config = dict(
    n_layer=10,
    d_model=512,
    n_head=6,
    n_kv_head=6,
    head_dim=128,
    d_mlp=1536,
    vocab_size=27272,
    activation='tanh_gelu',
    norm='layernorm',
    norm_place='pre',
    norm_eps=1e-06,
    positions='learned',
    qk_norm=False,
    attn_scale=0.0884,
    bias='all',
    tie_embeddings=True,
    parallel_block=False,
    init='normal',
    init_std_qkv=0.014,
    init_std_o=0.00313,
    init_std_up=0.014,
    init_std_down=0.00313,
    init_out_by_depth=True,
    optimizer='muon_variant',
    lr=0.00727,
    lr_mult_down=2.0,
    beta1=0.95,
    lr_head=0.00618,
    grad_clip=2.0,
    warmup_steps=200,
    schedule='wsd',
    decay_fraction=0.375,
    decay_shape='sqrt',
    final_lr_fraction=0.0,
    batch_tokens=65536,
    seq_len=2048,
    doc_mask=False,
    train_tokens=577600000,
    steps=8814,
    dataset='wikipedia_en',
)
MLP neurons of a small language model. Each row is named by its layer, matrix (up: input weights) and neuron, and shows model dimensions 224-479. Each number is 128 + 32 x the weight over its row's rms, rounded and kept within 0 to 255. Numbers have three digits each.
After each neuron's rows, "fires on" lists the tokens most often at its 100 highest values on Wikipedia text that the model never trained on.

L2.up717:129110094127085136066140145152066074030123139092070139088110141142088168097145159095110063093080223168102119142119159165155058139087123139157134155118132127116131145166151150117122149083218142129111117200135133108129073113129128081115124190101151130103107158068130165119176097151087155151093162130095095171121153150119119070161105138111086030179135132149108093173115104093123191146133147147148126143142135152152185143092072129082133085080109093155167115114087126129133088128077180148152141104114179100105112146125154138147161125119132087122054124119124190157092106155145145149166098090142122149101152186155144137057119180131124144174139130061137059102149096158153152107145160157151103108137131130095124095160098145083082131119080187177150155100120157101080065113093125
fires on: " | ", ": "

L2.up54:068188128123135104101132220103143125159155134144156160144144105165085139188117096150140062130155129127137096141153101105085163071130157129150149120154141125168081182151137125149131107144186146121126180105140195125094091128136149125107125143095140176150055098134135095118142167172113133145168145171115163134135178103104121159109089185069169094112135190092155137154090102126194131130095104099062116179112189077105139151149173128178111082181147067119157079150143165169161109130083127121146142089087125102175095124149110125154150114121091145168118127115062142078128123110123141167103129161063094154067134153107153142142160135131105106105151087168165130104119120129185135114104154133153164095146120095102147169180137112118163089135098097175064052168123089192140157176096100
fires on: "===", " ===", " ==", "==", "s ==="

L7.up1320:086140062069150080109146161175191135066113117107135172160115091158169108088178112143095098161125075096107183154149089128100155129147130135095114110124127135097111133180082167167095142152161171101103154139102133157158124094118158099136120134187146166086113109189130109108111128106162183130118137096088091158106135147085086166053128119161109105123131102133124127141181094157121189088086128138114123120146131094098099120113114138114100218074126109202114144150096089135129153178098082172119158093111087064126151156155147120111176156169135183086138150131124131176082196163125102113098139115100136117135102175099142152128109101140108134161104085167086105126097075182107065189100128153138105118178126130116141119096198145127123126171140092094136138107167128127186150167145126
fires on: "\n", "–", "\n\n", ", M", "-"

L7.up757:157163078170149152111126174101104092090147157135159144137118110102127085128146141108135131173100102134143099175092130095157130175093093109164138153072152122203137069166154098137108193119151149108150139146058039101167193107077142124186088202134133123148138093214152093133120128096109111141145161119159185138069203110104119158097144136132127081158137088132093102039177105127127094141106127119089090087043161113124111101129162117114117100129108157064136082164089117134137198119110124176167141135138086198134157155117181169190210140119103107107165100124169126171146094113109092100131116169128130130107112119125157159132102121150180104125124152073112097154096093140076094179113157155130121201092110133107121093147125188127032153121219117150128118159168116119161110084133117
fires on: "\n", "\n\n"

L5.up1257:108141179172131158117171135181177120139140133095127076171161143087119135144161141164180156103186105165201135095151147149101157099121099075178096134132171077172124138079096113094158143096112161107109163175147097173178111163100094158137103138117115092121076091130101092131086194107094144095095223133025103084097147150106157148154193123160179178131150144138127171128091091141072114144066100153092115161096130126095129137110135075095113091182095140158089150174149115113177108144157067089129122124108177127138070152171147113120161094094165141174094107150098126084120162119077157104117169137157133079106147121150093158129126104152135108045072146097139152092157112113149198089097125107095079128108089091132239157117114160155102112064125166127130161113113170124121129093064152
fires on: " c", " C", " and c", " the c", ", c"

L7.up1478:155177103153111162153126176099133174181173126125114122151084062090174167108159097104171148115142105139153097135059135128115115114123152168124076164148123094178153157105143091151165167146169136120110145174128123111128112194203128066110115070134082156140207142072156142144134152147149103115114139153127129117165132125082142146118108151138115144165168122159186092098143185145078096118121163145134228113130093103096129134162115161103125114147183141143043094057079120121098111167100116119098159150096151147129147110154079112093100171081147175123118089074166121130089116063086136081140141125105113095123127123074103149086118134111121102115168084087123133137122146179144114091184090167175109148117122117116156137161120174103134098140076079155163101163146102178076101154121117
fires on: "2", "1", " (N"

L5.up1026:118098073082105168073138130153079083103111044072081117150125115153123139099157085096137120175128112101106132141137121089115117083137205132168106086144119060106111061133171113140150060125124071140137120126163159043087126130144114148131074094149134153096125109184122132066096080064124114115140117122109100143189148092151105134104105166118124163148151143124145136115176136112196164121112155125135159099092101151140182113157089147087126112126124167097134081137172103072108123098171132170131184182131128166097147149165181086134157131137137118145149110162126159121071122162141145085162191112126097175147137093192109181118112171110111111145096128138132149125117114118140155110147124078154123154181149095073124129110137107111123188113082149151147137064151158137151086130113139
fires on: "\n\n", "ed that"

L2.up146:074091148100143157111116123146106063134113090098152118158080102134155162085117127123083085128102103141161123176171133153169066143145129175142175095105156090112142104116171097139140118122114196059087115111121114101145155161171091117137009142140100097120118106158092124086202092165120094090123113107169134083135168201088122166086108169130081168114159130118145153147128056135110118111155129136142085087122114109184076152158127105092153135085129125149159168146171064133109092109146158166146106131087095081141148106065152148072123133083118138159132183124121156116140135116152156137131167112204093177176159102093108112157109148107192091074114087182113114029125204147139092108167171131155151150185136131106127133136113140070075112156110101073119152125095121116088126096130132
fires on: " | ", "; ", "ing | "

L5.up722:161127116136111141133142173122132163102143123143133151171119093149095026163115219092128146128106143122197110081128190143106081108053124120145154129137140164162163099092130177127131196153104107078153144190124109155131128119108121116108112102152085135116152053150148189071184096173093093140143160122188141087092124119164115118103127111059160098123168136097096175140088105100135155155079134126081127151094155168141078113159149150127143107142146138147090093099103212126094111141113127052129133038169147134065115149106117171151120120166150094146149120063056120133116147163136053118101162246130154088143129093176114130097159133135196160143129184128192122161118142111118132122129123088119098127108137175104107098105124109085085153156129172151145132131162121102177118101146120
fires on: "\n\n", "\n", " by", "4", "9"

L7.up443:149097125167198075165120076120139168086143087083108071129148089100101175152147104127114055116167133142123124114144183122132073139077116094117140108133141118173154116101091128111182201121131123146118101131222095082164099069159149157180156183184110189114096117078115084163192117123128106088071197095152172133116141114146115185181055124168143198168119200122081118133095123185090128107093120110152095148094086120130117139049117123127173125174132069115160120166096110155122123169152172125149096161154140105107104139137127082092118077103182144107128174173127085095148117139146187145182112157135130135148134128090122170124087089125075055131081171149154123130121114096149148126147140172149111135152132077154120080104172126126138118064104113090167120133097074144152199088107103
fires on: " c", " end", " aut", " P", "art", " C"

L2.up1143:130047134127109209073170069112076128091124105111111131159115131145134153140233059114127103103153131156188125145134137126128153079074089140145155127165131169113130103152146118152152083082170118204109067166144087113120094158088151082108105177137102141101123185085126130124140175180104182158129196087148133126149099126066110136193123129126130077063095130123128171166113150065084129144154155092145102103084093139170124144074115143191148097156152167133137149136137137145139150108105106177145137128140150224141152063123095127170137144182156117173089135122109165128143098101188193140154135111163172184128091083108125104073128153094112158168112124122103093051160121148103133127128107141125103159146124129073105064114129116141114110164125111136177159114117124107156095103093161
fires on: " | ", ": ", "; ", "ers | ", "28", " (incumbent) | "

L2.up286:113104122103180084105104109088144134050155141093149145163170120125179149124113149131084158148131079129107165125153168084123109104115119085108120144129137138083140129127100088060152051139096154130160088133118120152123114168094125129138116122104127158160210156138100104138160132106106109156139090143145079186046179056110133110147145087115186114102163091150074145120088111114143139091163144095104093105128146125118215144087136162101183102134153165143148119128124152123097112120109105107104111151160179083103121083126123104141133118180109096158060169158136123145079144134162157134142136104118194138160155065192117098163141051145163194063115112180066157102133136142058133066119104105104113180129149113158123138124164085165156060124144134090242165146085120210115201121104153
fires on: ", ", "\""

L7.up194:121097119158149146154138095113153177100062121151080083144125089124125154086074117092099139111126157142135106123138100087151140101142139129080109180100142131134102153155144149141189094187179138124108117131131076116127190109119091170177132181135073167131128104096115101113136125122150104107097148123110143063099137102104128112104164088161174118124093117157098089117173168165112132135088201102162180127086095121080143137124152085094141108195070160104155083106107125146083167151182092164105113102153101142142148120121062148069125121112112165103195109117112128075139115089173118138169043122115223146143167098144159159113108142099149129087164136118141157108120136130113117098131134172161101105116148129088114118162081107115076193180152161187099168129180147197139165098119073
fires on: " |", " m", "-", " In", " man"

L2.up185:131130143125119084166117144126184180128106115156134175158139172088132177106129036143160117115102131139145098174129149171129108117125104142131149128132109176103127089100137136108104086170171140113143168122119152142098162096089117144117136100138098147150169116122150070098182097150167098134122091080161122132077130130069137093132161041108166133119199117122163182117097127167184150118171085142138075103114107107119126131108108104138152152138174171128111132164120127121179142121099121130116181172125171108111086120193142140136167112103139081144080133099095142132148136122112149181149138077077168154131142105120114125140221107125099163125162136164074177107166130185126204111106125108144055180107184111123121101128138126109125137117127116121161101142102085254098105088163136
fires on: " as", "\"", " that", " that he"

L2.up476:081163095054099143144115150129131109120129071166105136100081130151078144172119192178153068143111165158089149127140134103101083156162105155154117167156112141142118117127139160109120151102164120122160163188103155096123114113150124142135083137097147155090167197108175077108129135127138155164121100094139141161144168141107119138154129124044110074191124102152119058119104115110066192100171161113114165076119134129141155135104069112123103165142092104114146155150208162120086150162138139091129074167146116122142127171143128096101154145110107081100049173100120142087103115122092029077133121086201145112161098121127121170115116107125131128102077088125139104156124118149122166163091113136092096110190125100125157125152095107154096153106123132117125082067131137112124081108121127
fires on: " (born ", " / ", " –", ";"

L2.up1086:126142194113130175165071147109100167120155166112162127201127091146137101148105130109120107175158170131134104110090170068137172093089083173124179145079129101106165158169185144155089101119142125193173105150119117115073179153120155042076125114142144138120155157130110157110112105109115163153118120119090144085117116125153151125122202117114125180054193146078106131108178136174134165153116062092104075211113153125119158115083106129160100076113182137084123162147124140146103134090167072089188180124153099134108151142140101179087119099146101129181154107134074109163135151060127126098186114146092088076089117113101079120165171139093193153144165128124073113146115116125104142074067127163111074170116166185144168151177142149139147157136104163126133063113110105143103141129148165
fires on: " |", ")", "'", "."

L7.up1430:139127130119125133150117203121133058137156134158068097112076144134143117137172149132122168159168135102113213137192080157152088061128128090163098111040146121114112121088173153143119097133128129192139090087136090127157080078149161179137113104175087097133139079130109188177176201159104093149089119152095139170154139127168120090122076123127155129156142093142125113104193129108104152075144156129131124129144149104135125140150073110108074108161136115143132147165162113120128131160112117120082196123144113119128107132131109117133167116117129172096068180072164209124121170150101107131122114145116117148085163150146196162125136149139080158080122123133140122107120126180171102066082131165082183143101179133140126121160030071125151175100133064125140099160170148148122123073176197
fires on: " Le", " le", " | ", "- ", " t", " | Le"

L7.up1085:097128095164042191166088081130183183107115122075132128107141098129152150134155141083158128119137154172135151175073172128076113131152130075138110114167069133142193108130056087056173123157111130142167125110057161113143138163130073109088129134126132133149107143147132138103135140151170116124107132135131141106165186146152095160079069118139158160110127111167165127111114120137130176187193128134152190155132118172122105172196067114131086134128096133115122126125155151133168109113164046069058168127096108123113105130080118139183123161126122139084143091136140151096150107115147122086156130117180164085141157112153136106110148117119138146105134089119104081148086113136120103142188138122129120219109172172118174130099206136150114158118139137130176136147168149121167143153174163
fires on: "| ", " | ", " it", " It is", " it was"

L7.up44:125142155126119166092119104129065064118148053109116108124146095174161105131128110134122132138111140136149102142176148132180186078095125103125061167155149166108139101147063087130115104097125144130128106116164073181191090122128153135082120147123052174056124115099105121163087088106167121167121062167056152137122127139167172114153081145120112134194162165108153121100152127136147092140152130119189103186147124141140117091121109138132111146134143133153089160104113121093173167151176149031149094138143100156150115114103124112165123140093144100129134143130154158159137156136149138148101162118080155126163173131101206117076178174212108178189064102114119084194173184131163063119092098201168081128116226146149140119205124152133119083092161136093039176113138077122130047106114132
fires on: " | ", ") | ", "; ", ") | −"

L2.up1353:109128141109127189100082175140160086129118118075140147100177068117137103134121154120100042188126124146123112087086158140114088081147130126083152186047143121158105143138126155111098134086202122170128122134132105132139135183113124134078113150172106167161166169120121148144101102158123108143170153192120113168109092080123106077109163164073077132098113112119115145157092154148140145151106067053136097174157142115064182126139090165100146131076088148163115114131090099139113157161121075073179166120133132137116060109145144178101144105094142152126123092112191140150148101106080170164111101109091093127119136129121105163126139081097143177096139159156089092141112131140147169083107053108150015167160148187204142161133142091106129145126069136125116110135158171123140147162128147
fires on: "."

L7.up698:129163109158182078165187081193203152161107132156148114152123072153180111152115132108095070145130087121084124111098127052117063176104127104115141122115094118177102108126087127085111105092136087141181125151145101114117146182173106135137091101143169155161140100105181130132168137097123125120154134114135104109077104145150174067079101118094119186129132167165174133146086135155186118076121196107126091083091141102079182157095106141130102144096131169130089132154145135118093121125130165135152162148138145190171170096093151175096140100158060086165146180171175130125089143107127095149133117103169116116122118098120144115120079179145139132152129049160097175154089097061116184092129196132137112136129092100109171057160149077082125087173119120182117138145129061081166208074110119
fires on: ",", "er", "us", "per"

L7.up228:109141079148154146147127150164104060157150109027073154108143141152066158108106135086122112176141178160132085152081132155179114102130124128090091126084121118181140118159183179139139152128102100165095160105094153136097138143114124135115164147117086138138155112183146132131175126158080134118152156124093085131193142088108117146139103094125214057133134118120090076080207151141132122074126123057092085132099095109175097177160111129138160106157086145096114155158155117158107193144080124108116199140077131068130105108165076068120151085136112136170119121096140084166107132144137107139031136150143142131142126119168133148127147178179139203124110151152130129122095099131188140103113060100064143146166086111118118142169103094127137159087145113079101074126153121170114124194127116
fires on: "- ", " | ", " ", "| ", " ("

L2.up321:169149103173128078107133130141075099097106125105206067140142075071113146120102088152060113081162165078130108091146149113082153054123142131113157154095148151096102171159087073128120089095138098105102150113140116140091118186121174099145149120115119120108142106163140159130138107117122140139150095112120133082167181086124126120103128081111168125153190151102107091117068190207144123150131153149136128088047208127172147109128192110118128095126152168103149122164184120118109130082083085117088126112197133133105152093101148117119137090079125149169136139140093100137117104164118102097117143186126111105119180150186125182140149115152098145178143125100159092164133125089070084114133166123118069100174113166120159179122208169143115051101089116085155101097125074197119157141156191
fires on: " (", ": ", ":", ";", " in (", " ="

L7.up453:121143115166129107130141119045112093148064115220069132101051155116111090130178147150121105173113111146170147154071124142118111118119137133106151129063093140153141095138172209142077158135154119106126162126227127067193139145134160120098150114151047211123143129105147081106129174149062099156101112142156122085112046147145132140142172109100136112144096170168121136195162157125089092147125106124111105082121082101085182119127188096129110156191166143117047109064132132137124149084118124149143123113093142149119109109101141186142113182119096189154119184100155090149210162124065131180096153122129134097112117149076147149133094142129096128067105128140114139112148107164120164117138141096097128141138110113118108087121153124186100107137164112149153140121159127165170153148140142
fires on: ","

L5.up734:099146105099108152123176140149136061129071164158204114080182154142119094132137120101165134171129173116122128124094094109104083102148176126150098135126147146105072088195123142132126174137094158176133168105121158151145147159110105150160144147045097153094096148156169107122174151155120129184144111077176118182135086134123127129169157107141072211143137123144157097129095108185117193149096124079142128094164112196113049098127128132128118127138162025148087122099092100114146164146170137074092184091162148146135151113088066137139108161150135102104136133132154050109151136144109157099130124133140110149125115076171087106120146134131101135222140151114147146082090085134093163132131147140085153145144134138125084132170120153122158135106101065113070174145073139091127116155111115
fires on: " Sh", " | Sh", "sh", "em", " sh", " sp"

L5.up855:191105122188144059156132131093137093144175115101129118163145070203110196136153147118145133144088088088104129102146102155167106119124154097168146172121100117088085121139110148125100133099097136099103147188116187165103097166150099104113082143091163151123162098063116094091118104057077113087178165146145184149142132141084143132158122145163106087154129155131153114150099138112076131120169115140119099141133120109164113146084098169179129103085116055136109117073109144181106139127148112141176139099159146131129118143128165104119066201154155125100114089087189150106107114184134173128122171186108181110086103128154121149097119152029149087112146113055118099094108114169151134113134110107166088130136121089149158181121123122161110009107108105145104075133124177097128130129141108
fires on: " | ", "6", "5", "3", "1", "2"

L5.up390:166102127098094149136089127157130091150145137123167121126149113107094178120135125142143154175127152140085164169139171092046109105092190173183108112123130111123163080080152147151175109077163117131066106173160107109161154132190136150128138139141159145148155120154117146093121094178115121104128114122155038200161136137107103073064090128166156149121091138148165098142102137124155110192121126128145133145143079114145093160125113106140167130098124156185098136107102143161172084089122143103080139162142179119151154114117181107130113089135156081123123115136148107108129071103128097113170074121125108065213136075100155151118145132112131120144146128132176135201131127132131145107107095150134083169143150126174120152150148185131154106083098208143131095077131085152151133058141121
fires on: "\n\n"

L5.up859:119164132099120152140114149133110138097127136120120140144146139110170184096093119148217136169097198123148192134122147153126165133134165112142091104101137083165181116151115122093167112117136095084107125201115105116166127169091180172135158092194108112098110098173089164130169143113129110130124131122140095152148134108158157117104112122149125106099084149102121154135127120084153127085155185119120101137139135101139156114145114082158088102123103185099106084072176169137074147113130136103167146147078157127159149079189136136166152143126130128084125157169098153094082116159095112119145117165094079166156193130090171142111080066096117179122136139136108095127169095162128092059113104174119132121151099136062133125159109114129095115204168100159152097081080075145139122136109154
fires on: "\n\n", "'", "\n", " ", "' (pen."

L5.up53:154120134151126126138160151148146166094118180117132134143147096090139189148201067113207148132123093064134126135120067146195179140115098157092153109104102128134155081198130132161124133137032194132194127114088114113122092141117127149086147155143123163153091157131126087132114098199095167191131138141104106153129150141143169147172100127098087153174143205172075121165077100091166167176125114150121100024158098123151078165084096078093122068143115156157134092143130130120125094144179160093085126136114131052086162118122088157170124113103122092135145080091065140164112138143157166187186127115125142122080132119096101205106122152153121083115120155128125097116168147103075081105103123135155093134127136106149138130139208126069160141114139136089131084136118168107104118152160128
fires on: " (", "c", "s", "b", "ab", "; "

L5.up1046:122126153124158039158149201175189115122088172110171127147140106123096126137138062147090148129094140137171103134137101141088075170136136161124086069129173082147132139133113121138125135176153142145094160080100072168138131149144141132173173162136165088061102093143104168115139156182193125118087105164107097141166127151120065144088184133150088127144145154112091115156139183153160133137143165140138157121113078166170101123155137133190094096118130158160148109098177092111101097121109120159138112086115201125142102147156161133135116092165176132138120161177174185171134159109094150150072155088130166134132071109109140167104120129136141145107115124096129143128118119098073106187080017143121171088113149069176119127126160165127115164141133195110107093106206170133114196143092085
fires on: "\n", " at", "| "

L7.up598:144165116096093100090167119132126123094133136110107108126157086165099046109104109099144110180153163089098091101119080114171084129129173147066119088142115097125099097147130109136150166137157120113148139144148128149090096144147143172141079081114159163089095170080138122123124193177133172151149126121141089161137101100050139089137143116165124121165102096140116095079123199098096141149137091112125091108187106112107125131123138200137158116126122150058098153122105147171159099128130178169201134082122146102132132092076147112099158152111110135115100198119179145092155129201118145125138140170134164146182145124160127115121136129146157090171130150150080119066076120099114077199048130172107159128117135178109142142108120141213094113068203155098102155164128147131069114071119187
fires on: ".", " Sh", ":", "sh", ", Sh", " | Sh"

L2.up847:111184121082168149114133171118099153126132186069062143152094130154120103190090111156156158074112112083106168076123082149143097146167123182130085107148092135130171106126155088106100102099141149118125106088071095149169102131134141142153126039132135047114162165156116184097117100090126137126144072145208113143101145080136151085139137183137202150113094093163085126066160138137089175166149139122103144108074080139135168121106111157123171144142148135138123092108207153197119134085100081134074122116098083134138101133176093111140148101084137125093157129109107124143150115107138143091135146130113088182135154082138102171127138102111133113148153089148110076141137146149159117148137126154103129171109128190187178124090139151092199127150109132129112079165149124134148095118136126
fires on: " and", " and the", ", while", ".", ", and"

L7.up576:076124132185096173178208176076210203144085115130157100105123096096161081095143064105101108132128140129123100111122110193134154107143155124091123116067097143159051126109067139105139147147121111104116085092119103149144135167206158124135078102123144177100100139145152083122146131114142140103136159111097083145093168179176127129071075115056152106100171164129122106137148148194196134120195150127165134091144065137087121143116141128140122158089133144120121167103180133160141132155043192103094141103107135177134116129119158187162117090141155166085074124102187164105146092161108198084083132148176110167080098114143143140117130102174167124120135112103214116172079151133135105089147124130117187067111165144143129110180160120166112122114163138227117060122134112080178091108087143
fires on: "| ", " Mar", " | ", "th | "

L5.up718:161117126118218095112151164114065140094104051239167070144162134185118104173132136137082171111112118086142078079066089052096158157165108139117096120126090169090048158065171130139143110119154136132139120114121070109141123102113156115172139183116146132169112137155048112141124177100151080101097086145183078111071153135101113113038166115140198185169138119130157132120134187078148155101137166128142165165184112126089085057126145183159137151145127127151171125172104176161099155142137137104173150107083100087155080119121116105165163066136059115101117171125149137134138115112166128140094140128100104110189137112179107113168190121123144094111208141107092165116154165136146065111087116140120118165085096121144102148154145107123205194096154137140143152086067133074114124163117096
fires on: ":", "|", " |", " of"

L7.up77:139081122188145114128152166088160156143128103158197130084104128145134117153092059154143099148159165112109167131120151113138142099129135098109153131131112123128063110140148132111144118156128085136156093154192071135095086169147125182198133170107084119110070176096145109174173096144135156137109106130165101127091124086142132171126090147133120059128128169195137092122151127121153075144130147111113172111175104086122101128108138140119108161131156129081170140088137116147114113076189113116197134140176138095206176112142170207115114102075088140097142148121108037106117115110244114164072092238096100103151107151142099090123114134154134110125117111112136118180164121121116096101108112155130153061064130098117087149149058110166153142123132111094123109176134143153100111122111116
fires on: "| ", "–", "1", " well", " | ", " | November "

L2.up496:119122122130105155124138104155163156092132112178150163126148108140146080093193110096164085158142127118111139147114109100171121166151112160137139131101113160118162138116104134131156139157049062102113104123065136131152131179075140157147140102077104058146126140146133113102143113152098083171109163084131169114082155186058135168136129079094217191059116141093069154118091151124110139090146139078137140053116168115136145103111141097145130141114078164161110142176120122115086135145178103161118174150057132121102165088103110150133166138107094075125143092137149157185162129081117106189141102073170136174089176169117133114115120153174139129153116142080077151091126133100118101078128114169139081143093104099137138143141127146089144193129120122138116108148134150176100092122077125
fires on: " |", " ship", " sc", " Sc", "PG"

L2.up45:105119163079145126132131152118138094201131136116162096110123168099144153120120105210107098108091142187170165146139121145160171134067126138147101060117129189169174088164157119125164141090130160119077109106152148118122156102144110127157100152138057131170077144131077163111153141123092124081139088110087159144119147133086118149128128116123085092093079116122104184170152100156139077137101142156210112139183117102145108199153114133079112113110118108172133118180151082173162084181146148153119022123140113094162041117116096136047132048092161091125159070100072106128109148146203155094138162102138185158066099068111173131113173110175149095156124107143161099172160135147165094154128152085164182099091150148153129116149137134117149100088139138110136122144137132100141061106140092
fires on: " | ", "0"

L2.up167:165126078138145163101106117142104115133126165164113148068102142173124162151146104111109084145098110108187136098109176090084053135092125105100119182095096122114147139069160164082094103136121165184110165100127137129153082136124165130120072158123147105099131149170092154128115124205191097134071126106094221101128120128091166093109176158144161165157141072157147087090154124182140116140069153166120105134129116103120175118136093135103152069143115207131188114142129111126118089138145145063135149081108109136132137090105162124127144106144160113108120146147093161080081169169122190124090189129114073159112100143175147165157132145108138079117137157155147132086133135197151121143175182117130159107100164161107119180160174179081063095143147092125146108119091139145144156108133179
fires on: " | ", ", ", "2", " |"

L2.up1446:093124162139103094168132132095157143105149084098142114118132145100185166077062122105121161158086107142108151148168144155070113159067104108085206097189159101145119101118083120190111146115111132119141130127090146085066160154170121163162090116078093123116136101096152127071092159146106078147097153101153106110055148132217157129100160133095149135137151047141154146109099110096145150166164078076140099152093109125117131101144047149075128118091150167171104095200123112147116129168113126096088127144110108129146116125119113159122088107112092105124114059153138125097147109161098133114131099110118147097129130138115133146151111142110101156137169111111091131073158122179080096098117065210116116207112114135153147104193137152170151126141119083093186094140056079225076157160099127
fires on: ".", "\""

L7.up1401:101107126107153104135092159168188097076121148084138147125135150144128162118152123145157078130154151078120091057159124147125117064061116106112123129051095145133129073164073154109148109103134183137094100083138160168135127162131119124143140098129140147070082148054137101123095143119115157141123125170114201151115160139119095104131159180087124091087097155154154135169066108137160149083169132203092099137154132092089137125126149145122099118114059138174133105152069112146194124125158084129187124160072082125111153096108063086132155108125071106064125158096147117169151117108122170116105127052099113120149151173122101130097130087113136140160150151122145146144103070155113100189117137110096129184153155153137143111173131102161163133053116154101100098128173169158110124112126134
fires on: ".", "–", "-"

L5.up1429:106164117190143085131098150129108090099099124164167119134154161156173069149130144114152118118063119107170108181109154191083107132076158150140120084193120159097133096082096143136149177087149135107126145120120097095129170137130093143154113137134147146103136148103209112132165128125094100144106139071093098192160160146161140169110153155112127138099121140123094044115136164101209127133093200044165179137117157081188083105150163146168135132083115102118136066144167098155131148137111143161121101087130159156089082083180144186153105141143142152076146057143117114178178099142111083100097118127128126124132134108148107140171165128091158095147117193149119111159081142116083094128113168132069136103161124115146118096117188153084111113152089130115144105118114213180094083158128153
fires on: " (", "\n", " in", "ise", "is"

L7.up1343:125143131111139097136177172081106093132118154131079116135092137129081102075200118078127163107087176154119154148147165098174076134138102165125159154130109100117128077091095100187080102132142144142091121134183194104117144118162152148122132161147046163127193118108213059067124081156117067140145169150157134171143122107169101163174132094092152113150097169125114125167177034154151127110137067098138128109120110164137108091123128097090115093114149137124039165084075145115128112122086191128135141135154107143135105097130125144100127179087185168189163146113176143194129164081087090156125142095139060153121131126163160119086157166141151154172112139142099154091158107047177093108118091080176112168115134148167128121098139149092132090118112136112073113114148101164101019111184125
fires on: "1", " | ", ","

L2.up950:113115097107148154127057191149113140158100150122136101126196108125116131102156144100128112184109107103144163096187167127143068106090113131158153112140160152111133139141141133163175090122134116132083139138175068112062112132050101113093129077098151153133090144138156090101042112117111144132077140155126170203102205170135142145113084116115142117099122153107120138105143078159169154112115122169023070092126157094091147175084177119123126092102116097112142115133088132077126134137125140091144096130169151153148087100129140079154161135166096108114084151169072111098131120147096077139114126184090110116123173161095176144150186100138164161114163157147109119176103066135127179156132097122173145150136134136161084170127117187127155132139087113094134100121148140109142087180154187
fires on: "==", " ==", " description", " described"

L5.up1049:157114094115134086152102169167116147137119145159069095157133080103114133131092120146150116143160133085162159152138070120139163195128171149172131098165067121114172117126119117143098094149124138124140166096121151140214168181134130116134157149144118109137071135134095133091098120164164127135142101144077165128155098078159167172133095175128151105153117135180092127116127130107092155162099152077137108115135128170105144095131075151160169099121184081129101119103086153182194082200173148162089099129086149091131101083147084123182162066162089085053123143108118111119166154091092110100053139136067191109154112147084186108108078152145110103118157040099105142104151122130087126151123157151140147120142086210130096146146101153096150124143147107151069128131141137080095139161123075
fires on: " and ", ";", " and", ", and", "s and"

L7.up168:101141104109109132062066081136115143112182135095169117092164110144154121108116110094164080136135107127133108087133091087159108117139161154111122179148116188094113130130133106147051207149162185121125073166078186106108134091165117115114116121152058097133170088078085114166067084180157130164105059109106083124148207156078075112165165101107076196201097133108073096072111102111114185136189070140094127152138193176139154118158073141131139144121143149117144115119076094111163141127104094109107082188137174171190148114122126121139149154132208092153137165144158123175117154156125105079130172107115098057101113104151091184139123128203058178160098143114142108184131088135118083114134122156129148095113085165154167137139128098142111143116095157144130176117143070131149118154077138
fires on: " | ", ") | ", ", ", " ("

L7.up552:124096143122117155117149134178114129048042141179095099125199099100133107161140106121121187138105087137122149150108126083144127170111092154159191158160084155116160106130174098088115114200163112095160149088167073132155099114170143151169151142104092121126175114150171153147065145141200144124147107125092152147127222098093086143156115127163131145161111143147091151084172155090076167161164110118143140117103096212124105084182168147132091117144092140110066133122136091107117151156140117113156139139146113128172076117152123107175129117121080109125145113187049087140078121111101057146163139119108160140138140115156102154097189133153169081133136158177130203133077087127131132148117121090119114092139145129174126120117159108144121179124102089151114141100131150161059107093099164
fires on: " |", "-", ":", " |  |"

L2.up888:161159173197109042166141109117143129115135093128168123188183110171148165135147124084115144084147098135156131135145160099084148125122151188088125098238131149178118115113126226118155072125139133150114110078141113072103080131155147096160102136078119122108127155104117102179087167161136096122193170071097139117144147197138069131130125166099182093149176151135107097120081142122110139117143149149122068068122124072148145178120112041101101112085131122130116095113184135173129121133124145100167115104112138178106142123068150091136165132104147125122138119112126129138078190128144106132133143125152132171208121183205117104141095135107109097119141226150119157143131101156062110115093134130153163105136112074096142097171206103179138102123132101103177142109125097138100085105140146
fires on: ":", " that", " in", ": ", " by"